Weights of a small transformer language model: width 384.
MLP neurons of a small language model. Each row is named by its layer, matrix (up: input weights) and neuron, and shows model dimensions 144-239. Each number is 50 + 12 x the weight over its row's rms, rounded and kept within 0 to 99.
A block is one neuron, or neurons of one layer that tend to fire together. Before each block is what it responds to, as a language model described it from the Wikipedia text at the highest values.

Description: Final digits in lists and years
L4.up15:47 50 52 46 52 52 48 42 34 36 47 61 49 51 57 47 36 24 60 43 51 50 55 32 48 53 54 55 67 57 44 39 58 36 42 43 37 43 58 74 35 42 45 76 48 38 66 46 54 43 46 57 68 64 61 47 46 63 45 44 67 55 40 32 57 42 29 63 44 38 49 53 54 47 43 61 61 43 33 31 56 59 43 55 48 53 30 44 71 49 71 45 56 56 60 44
L4.up471:53 50 48 57 49 61 17 41 57 44 66 63 36 56 31 53 49 52 39 75 42 54 66 37 52 38 52 50 44 57 63 39 48 42 52 56 43 53 45 41 62 37 55 47 49 59 75 32 57 42 44 41 64 40 68 50 36 63 41 48 35 51 81 37 51 53 50 51 56 71 37 54 52 40 48 58 52 39 42 57 55 43 49 65 48 53 51 36 38 38 46 63 53 46 50 44
L4.up472:54 57 54 72 52 56 49 24 39 36 19 66 32 74 44 44 36 45 36 53 47 38 71 33 53 50 30 51 39 57 53 48 49 40 69 53 40 75 51 45 50 60 35 66 40 28 59 55 44 42 44 29 38 33 44 40 51 66 62 62 43 58 46 59 46 51 46 79 61 37 50 62 74 66 41 48 52 22 30 50 56 23 36 57 54 42 50 47 63 30 43 37 65 51 67 38
L4.up836:59 54 48 68 55 68 67 29 51 34 45 63 33 61 53 48 52 48 45 79 38 44 53 56 50 54 34 41 63 58 49 33 37 33 59 69 51 64 66 41 35 63 45 52 40 62 54 54 39 46 52 33 53 36 71 54 66 50 50 79 34 48 70 50 45 52 31 63 43 37 51 27 79 53 58 40 35 55 49 35 42 30 55 52 36 45 52 45 34 40 32 39 44 64 69 67

Description: Infobox field bullets
L4.up491:55 51 61 49 37 54 36 33 48 58 33 35 50 54 48 51 50 56 48 39 46 37 50 46 53 68 47 33 46 48 65 49 55 66 49 44 61 64 72 45 41 67 44 54 35 60 52 38 72 33 47 50 63 54 41 55 74 57 53 68 54 76 27 57 44 50 34 51 65 54 26 46 59 49 61 44 54 53 41 47 54 34 53 36 30 46 58 52 53 46 56 59 51 59 35 46
L4.up865:55 47 28 55 44 49 73 44 44 36 24 48 62 59 21 48 65 38 52 53 54 68 53 28 66 46 32 34 58 71 46 46 55 74 39 53 57 48 70 40 70 57 55 38 46 28 56 54 65 21 65 57 49 48 59 62 50 48 34 54 38 73 56 48 53 51 26 37 50 55 67 46 51 45 68 50 49 45 61 53 40 47 37 57 49 54 51 44 37 51 49 33 52 47 53 44
L4.up981:57 44 91 46 48 47 68 26 39 39 36 31 46 64 38 56 43 47 48 61 47 53 50 43 64 65 55 50 31 67 43 43 55 64 39 49 51 58 60 42 71 68 59 51 42 43 59 55 58 50 69 42 52 45 65 62 44 84 50 46 54 69 45 42 43 25 53 31 40 59 59 57 28 51 58 49 55 54 65 38 72 44 68 45 46 45 62 50 38 61 51 71 62 37 78 63
L4.up1170:34 42 74 45 46 25 56 48 57 50 59 57 31 50 28 20 47 60 36 53 19 56 50 53 81 37 42 53 60 51 45 64 37 68 48 52 31 56 46 48 25 46 58 33 51 63 48 60 50 40 72 57 68 47 78 53 54 71 61 64 37 77 30 45 60 65 47 49 58 51 60 57 52 64 48 43 38 41 33 70 52 26 32 52 51 65 44 47 57 40 23 32 50 53 68 46

Description: Segment boundary tokens
L2.up1081:60 75 46 28 53 37 35 43 48 25 53 46 60 66 43 30 57 63 40 67 34 45 36 58 53 53 40 53 20 53 53 37 55 44 50 67 37 65 51 44 59 67 68 57 40 43 54 48 56 55 76 42 48 41 48 50 53 52 43 60 37 69 63 42 55 32 25 60 29 44 26 51 84 41 73 52 45 43 48 29 31 47 47 61 67 54 50 69 71 55 32 50 55 60 49 61

Description: Numbered-list and year digits
L5.up47:27 34 54 42 43 30 53 59 36 41 51 49 48 53 49 47 36 51 52 40 54 29 43 61 54 62 46 37 57 70 39 40 60 64 44 62 54 55 58 61 59 58 49 59 55 33 63 35 33 63 54 51 52 35 50 53 53 69 45 61 41 32 25 48 42 64 21 59 17 37 42 56 39 63 40 35 68 54 48 64 41 37 43 51 61 42 42 50 46 59 38 44 53 67 48 46
L5.up201:54 56 33 49 64 58 36 39 40 49 60 45 61 53 46 47 40 51 52 51 47 42 58 32 42 75 40 41 43 63 55 12 32 31 37 55 64 41 55 41 58 59 46 53 44 22 48 38 36 41 49 48 58 43 54 54 50 57 52 94 34 55 60 52 64 37 52 47 66 76 34 62 55 60 53 61 40 54 46 61 47 40 50 43 58 53 72 66 58 42 48 56 62 46 65 48
L5.up417:47 45 35 37 46 29 61 41 33 45 24 71 49 67 52 55 52 53 30 66 27 36 55 59 81 59 32 43 52 53 28 42 49 55 54 56 58 57 42 52 33 56 44 41 63 56 61 44 48 39 37 41 55 33 68 48 65 67 60 41 42 47 44 45 56 53 42 37 45 51 51 60 47 60 46 57 49 52 73 56 62 38 56 27 31 47 31 54 61 14 54 48 62 55 51 59
L5.up429:60 47 67 28 58 59 41 52 51 48 46 24 54 67 53 51 58 47 50 53 41 38 61 27 46 50 44 58 42 75 37 41 34 46 41 82 61 45 47 54 45 54 58 49 57 45 55 54 47 52 43 51 27 41 53 29 63 57 54 74 45 58 23 52 32 52 42 55 56 36 42 67 54 62 59 51 38 43 47 72 28 55 62 30 51 47 49 36 57 54 46 57 39 50 60 43
L5.up520:61 43 67 52 55 54 37 46 52 63 50 54 43 52 30 46 68 49 34 37 29 20 68 50 67 32 49 38 58 49 65 28 70 52 43 43 31 49 65 39 48 40 67 46 58 53 70 72 41 40 55 53 38 50 70 43 40 56 42 70 58 39 37 53 54 50 49 43 65 29 54 50 48 41 47 54 53 27 46 20 67 28 55 57 63 60 42 24 53 48 43 44 52 43 56 52
L5.up529:21 50 62 46 68 58 59 41 47 67 53 43 41 66 53 22 44 49 50 65 52 49 63 32 39 45 57 33 44 44 47 30 46 74 44 58 63 73 31 48 31 63 50 61 28 53 51 55 54 38 34 53 52 42 35 55 46 47 47 45 48 55 57 24 68 53 32 59 39 51 55 38 40 54 44 66 52 36 40 55 53 54 44 38 71 39 59 60 46 62 28 45 50 48 50 44
L5.up568:36 41 35 39 61 50 44 58 62 53 71 63 57 73 21 68 67 39 46 57 58 34 42 42 42 60 27 56 30 74 76 29 56 64 75 69 40 46 34 54 67 42 63 47 34 54 65 57 54 50 41 62 61 50 35 70 42 54 54 37 52 63 59 38 54 40 39 51 36 41 48 51 45 58 45 56 53 32 54 57 40 60 53 58 72 25 57 63 40 44 44 57 44 25 58 41
L5.up693:58 54 49 64 59 52 57 36 19 41 52 38 54 68 55 42 75 34 63 59 52 24 46 40 59 51 58 39 56 45 40 33 54 44 63 41 60 48 62 71 75 50 50 65 55 48 46 40 58 44 43 50 60 38 57 56 66 66 58 62 59 54 43 42 30 44 62 66 49 60 29 49 27 47 59 45 45 32 60 72 62 58 18 60 47 48 62 41 65 56 52 62 39 74 56 52
L5.up732:59 42 56 33 39 42 55 58 45 41 28 70 28 64 54 74 77 47 47 37 50 55 46 25 57 53 35 33 50 62 53 49 52 48 44 66 50 30 46 47 69 61 77 52 53 46 46 46 34 36 54 39 61 46 82 55 46 54 51 47 56 31 42 59 46 36 50 34 56 47 29 74 63 37 42 53 47 11 52 53 35 37 63 52 55 59 56 42 55 35 46 47 51 39 72 45
L5.up750:36 71 67 41 39 40 52 43 58 24 73 40 52 67 50 45 72 38 27 41 42 32 46 56 33 58 51 58 69 67 50 28 29 55 48 76 41 44 69 45 74 49 54 30 47 43 52 46 65 53 44 44 52 33 55 34 54 45 43 64 49 24 57 24 46 43 28 51 66 64 67 48 59 42 56 49 47 39 66 49 60 58 83 59 41 45 65 45 55 47 64 56 59 50 63 49
L5.up785:68 43 62 45 53 58 46 53 49 41 49 56 45 55 44 44 50 22 47 63 34 39 46 50 60 48 68 52 42 65 60 42 54 51 61 42 63 45 74 51 51 46 31 62 56 60 39 66 51 55 49 51 64 55 56 44 39 57 69 61 58 47 40 43 47 56 50 63 58 65 68 45 65 27 60 43 48 45 69 61 43 62 59 35 42 51 61 38 45 51 58 54 50 54 65 44
L5.up880:28 30 47 66 60 76 60 53 54 37 48 52 26 65 25 54 61 31 50 45 62 55 60 47 64 42 33 53 45 36 60 31 44 38 36 52 62 50 55 46 67 46 76 43 45 39 52 61 69 50 47 39 67 46 29 59 43 72 43 56 55 44 32 43 46 37 59 45 44 53 60 39 50 63 45 57 42 31 42 44 46 49 50 72 53 64 49 62 41 31 36 36 41 61 61 43
L5.up1292:55 42 62 49 61 28 51 34 42 33 30 50 62 54 63 61 64 56 43 46 58 20 30 59 54 65 39 70 28 45 65 24 55 25 63 55 56 71 55 68 58 38 59 42 62 33 42 33 43 60 50 62 55 40 40 67 53 47 44 53 51 56 61 35 39 55 42 48 43 52 67 58 43 40 20 51 29 24 72 34 50 56 58 66 42 52 62 57 45 37 49 62 37 46 38 41
L5.up1363:43 65 22 50 60 56 45 49 50 36 56 47 59 61 48 54 42 57 44 75 50 45 58 52 49 46 50 59 44 40 52 51 46 67 34 44 61 50 50 35 52 53 74 55 51 30 65 43 36 34 67 44 57 60 26 28 62 74 73 50 36 47 70 40 46 38 55 43 50 31 51 54 59 65 57 64 50 50 70 54 33 38 48 39 31 37 55 70 42 77 57 61 67 65 34 56
L5.up1416:57 42 42 55 41 62 36 45 47 45 42 46 30 76 38 41 45 53 38 30 47 45 79 48 41 41 35 38 52 45 45 41 66 61 41 58 46 59 66 55 52 48 46 30 49 29 66 41 72 52 77 37 69 62 52 18 47 63 51 52 32 38 43 39 52 46 46 65 52 48 61 25 50 55 57 51 49 28 52 37 70 39 63 62 53 44 49 68 48 49 56 50 43 60 59 61
L5.up1476:30 37 42 24 72 52 30 47 39 55 37 45 45 48 41 61 52 71 50 67 44 35 56 43 42 59 39 64 61 73 58 49 60 52 29 32 57 45 61 55 69 55 68 31 71 53 71 40 31 48 64 52 41 64 38 49 68 46 53 57 39 42 20 42 53 71 48 36 22 43 66 45 45 49 56 57 39 33 34 51 60 27 47 37 56 63 65 67 72 66 30 57 57 60 90 41

Description: Mid-word pieces, section breaks
L2.up347:51 40 62 27 57 61 62 49 30 32 42 34 43 54 44 31 51 47 47 60 25 52 62 51 50 45 48 57 48 55 39 34 39 41 18 64 65 46 48 48 62 35 63 52 42 22 58 53 46 45 49 41 58 40 48 19 58 41 53 41 39 54 65 40 40 68 60 43 27 36 62 57 50 68 38 64 47 40 61 36 42 39 57 34 39 46 66 27 39 46 65 51 42 54 42 43

Description: Sentence and paragraph boundaries
L4.up35:63 60 42 45 63 54 52 53 43 43 51 43 48 54 49 37 54 67 61 62 22 53 40 52 70 52 23 58 41 43 46 49 39 39 57 63 40 69 76 60 68 45 64 36 47 53 79 38 46 51 61 48 50 46 65 18 69 64 61 77 44 37 55 58 45 27 38 71 33 64 35 47 51 40 53 52 63 71 48 25 54 61 56 49 48 50 46 55 39 70 46 39 55 59 66 48
L4.up705:54 54 49 51 54 55 53 40 46 37 52 46 47 52 41 36 69 74 64 50 38 53 37 66 54 50 15 52 36 37 52 51 37 43 54 51 24 71 84 58 61 48 46 43 52 53 81 41 53 56 50 51 62 41 59 35 76 67 52 83 37 48 53 54 42 28 27 69 31 64 28 45 59 31 60 48 60 63 51 24 53 60 60 59 53 63 48 42 35 63 49 39 41 49 63 51
L4.up1156:55 37 49 50 51 35 58 32 48 40 15 42 44 54 39 44 63 60 52 54 46 51 31 68 61 51 37 57 34 68 42 39 43 45 50 59 40 63 40 44 60 48 45 46 61 59 51 49 52 47 53 60 39 27 53 36 73 72 51 61 41 50 58 41 48 54 26 59 31 79 40 53 47 29 62 52 34 28 54 36 56 14 41 43 38 36 47 58 48 45 51 74 47 66 58 47
L4.up1181:49 48 53 45 42 52 46 41 22 40 62 46 69 41 62 32 61 62 59 50 35 43 31 42 46 59 34 49 56 31 39 52 36 47 61 53 47 54 51 54 58 78 46 41 21 49 70 40 61 48 46 57 66 59 54 37 50 56 46 69 42 45 43 60 54 29 59 63 36 65 27 39 35 44 33 57 78 45 48 43 35 55 47 51 58 26 28 41 44 82 56 37 45 60 45 46

Description: Word-start fragments, row numbers
L2.up1102:48 26 51 52 49 60 56 44 35 35 26 59 50 53 38 49 50 63 44 65 48 30 59 83 50 28 43 39 55 59 20 60 40 51 50 27 53 34 56 59 43 58 45 35 54 55 71 55 58 48 53 52 71 48 73 56 59 59 41 70 40 59 65 57 31 72 59 55 51 54 38 56 58 68 37 28 61 46 45 46 61 33 56 59 51 43 39 40 30 44 40 39 56 55 43 49

Description: Sentence and line boundaries
L5.up74:48 51 35 47 53 55 41 57 46 34 60 57 59 44 32 29 52 60 53 52 35 62 30 45 53 34 31 64 38 54 38 60 29 41 33 78 27 55 66 37 70 61 55 44 67 49 67 54 66 42 62 58 58 42 54 30 65 60 59 68 59 46 64 45 58 33 49 64 37 56 26 55 66 45 53 57 67 52 71 51 41 63 39 60 54 63 61 60 41 63 56 51 45 61 69 60
L5.up83:55 50 38 50 58 60 46 44 33 30 47 45 47 57 48 25 60 61 65 52 44 42 39 52 68 42 17 58 37 47 63 50 50 51 43 57 11 58 71 46 59 49 50 35 53 33 66 51 60 54 63 55 69 49 58 25 67 68 49 74 43 38 60 42 45 31 39 64 39 75 31 26 52 27 74 46 46 53 63 33 53 61 50 54 49 53 47 49 43 73 46 42 53 54 61 37
L5.up97:50 57 50 54 60 39 56 33 38 33 54 35 49 55 44 21 51 62 66 58 40 41 46 59 57 44 19 48 39 53 53 45 36 37 51 57 28 57 72 49 63 42 39 30 66 43 60 43 55 55 57 59 62 46 58 12 71 61 57 71 34 43 62 49 43 31 27 65 42 67 33 37 59 29 58 51 54 67 68 36 44 57 50 47 52 48 53 48 36 65 57 57 58 52 63 47
L5.up172:58 57 34 46 48 64 49 43 31 60 41 54 50 57 46 53 50 55 66 42 52 41 38 41 44 34 32 63 34 46 43 55 59 23 30 48 42 62 56 32 77 63 55 41 46 44 62 47 59 60 63 51 58 38 52 44 75 55 48 42 51 68 62 42 44 35 51 75 45 60 37 52 58 41 62 50 46 50 49 37 45 69 62 63 44 48 55 57 60 42 46 42 53 60 53 38
L5.up397:71 53 48 61 55 48 55 42 38 30 59 51 44 47 34 14 65 73 61 68 19 39 42 53 71 37 24 51 48 51 52 59 35 42 52 64 36 53 53 70 66 41 55 35 58 47 80 51 52 57 66 52 61 35 65 28 44 61 56 71 33 41 60 53 45 37 30 64 42 69 40 45 55 44 47 53 48 50 55 29 47 55 42 48 63 41 61 54 35 64 48 46 58 37 65 41
L5.up479:51 46 44 62 63 44 37 30 41 10 59 34 66 40 46 23 74 54 74 67 22 36 41 49 55 55 41 50 40 46 51 67 34 37 51 60 40 45 56 52 54 65 45 38 42 45 59 50 67 51 53 56 55 57 54 45 80 62 51 72 41 53 50 58 48 30 37 68 45 80 45 40 54 50 55 52 68 73 54 30 55 65 72 42 57 47 45 49 39 66 49 58 58 55 62 55
L5.up543:42 69 51 42 51 56 39 21 50 31 47 43 59 51 65 35 44 50 58 61 63 47 34 63 39 30 49 49 28 48 59 51 60 30 46 46 38 70 58 35 53 34 58 50 47 25 57 43 48 41 66 59 60 34 36 41 76 61 36 61 39 45 69 37 43 37 37 62 41 70 32 32 79 30 67 49 54 46 62 61 38 49 60 71 67 40 48 34 43 57 43 35 53 52 57 64
L5.up552:43 47 47 55 54 43 52 41 32 33 65 59 52 50 53 39 40 60 62 56 28 46 29 50 54 34 34 40 51 54 56 47 46 36 38 64 34 54 79 53 61 47 49 47 56 49 78 47 56 56 38 54 52 46 54 24 61 51 57 60 35 44 69 39 53 30 46 55 52 79 29 52 67 45 56 50 58 58 72 40 62 57 50 63 63 49 48 51 49 56 33 45 69 56 63 42
L5.up654:57 58 62 42 61 50 39 26 49 27 62 52 49 58 37 50 52 62 58 34 49 46 40 58 42 40 26 65 46 55 62 65 61 39 43 43 29 64 53 46 74 69 44 48 59 39 54 36 47 51 77 58 57 47 57 29 81 51 67 71 43 62 61 43 38 38 42 55 33 60 27 30 77 51 63 47 56 46 51 40 56 56 52 53 25 37 49 37 52 41 65 43 58 70 62 49
L5.up695:57 52 49 45 55 52 50 32 47 36 50 55 57 49 38 18 53 52 56 38 59 45 26 63 44 40 29 67 39 46 61 50 45 53 44 55 35 68 54 40 65 65 66 42 63 47 73 40 44 51 49 53 84 36 54 36 57 66 53 55 39 44 58 39 40 43 36 46 35 66 31 50 63 36 63 37 58 41 59 40 39 47 47 45 47 54 43 51 32 62 50 63 34 62 51 52
L5.up833:56 41 37 52 56 62 44 57 61 37 48 41 46 57 42 42 49 78 67 38 08 38 45 47 70 44 32 47 35 47 42 58 42 38 51 42 30 65 65 52 49 40 48 54 61 43 66 51 56 48 66 57 67 45 62 24 67 72 51 69 26 43 40 46 65 38 63 61 38 65 35 33 50 31 57 61 39 65 66 34 49 62 39 65 54 63 31 52 40 55 26 57 40 70 70 34
L5.up1001:51 53 41 49 40 81 46 34 44 30 32 48 65 41 37 45 50 65 51 55 34 48 55 44 58 38 39 49 64 47 41 60 61 56 51 65 35 51 51 62 73 61 53 38 50 46 57 52 56 50 67 52 57 52 44 42 63 62 52 63 45 57 53 40 36 21 56 53 53 72 31 47 59 43 52 60 50 52 56 21 57 41 51 53 45 55 44 63 70 64 48 32 49 41 77 50
L5.up1102:59 59 39 50 54 58 44 33 37 26 58 47 59 43 35 25 66 63 62 54 21 43 40 53 54 45 23 58 43 53 46 78 48 40 49 62 26 49 57 40 66 66 46 47 58 55 60 53 51 60 65 55 65 44 47 33 83 56 57 69 32 36 61 55 24 40 41 53 35 50 35 52 64 31 49 36 57 59 63 32 50 71 61 56 57 58 51 58 26 71 52 44 46 62 69 55
L5.up1250:45 49 49 48 61 52 44 48 46 23 50 39 43 50 49 23 72 71 65 60 27 44 33 52 70 45 22 56 32 52 63 63 42 42 52 71 35 64 61 47 65 52 40 37 63 43 61 41 67 55 54 64 58 51 58 31 72 58 57 68 32 47 60 56 42 24 32 62 31 79 36 48 59 39 63 47 55 63 54 24 43 76 61 55 41 46 43 46 37 73 44 50 58 52 63 44
L5.up1308:67 56 47 40 58 53 55 40 50 31 50 60 54 38 41 49 58 55 61 44 30 53 43 51 59 48 30 48 36 56 54 64 53 41 29 53 38 49 62 31 78 87 43 54 41 48 52 42 62 48 54 63 39 68 65 52 53 57 44 72 46 39 61 32 37 43 46 44 32 61 27 43 78 45 70 45 71 56 51 11 52 52 70 36 47 45 43 56 36 53 39 52 56 55 72 53
L5.up1395:74 30 37 58 61 38 42 60 58 59 29 41 49 50 59 43 67 73 62 94 39 32 42 34 47 60 41 46 53 46 41 56 55 31 41 83 34 58 37 53 71 59 39 52 40 36 85 47 55 46 69 56 49 41 44 41 49 61 50 65 30 61 49 42 46 40 49 39 53 59 54 57 68 23 57 46 50 56 55 34 49 50 53 35 59 44 45 54 40 43 35 48 56 60 63 32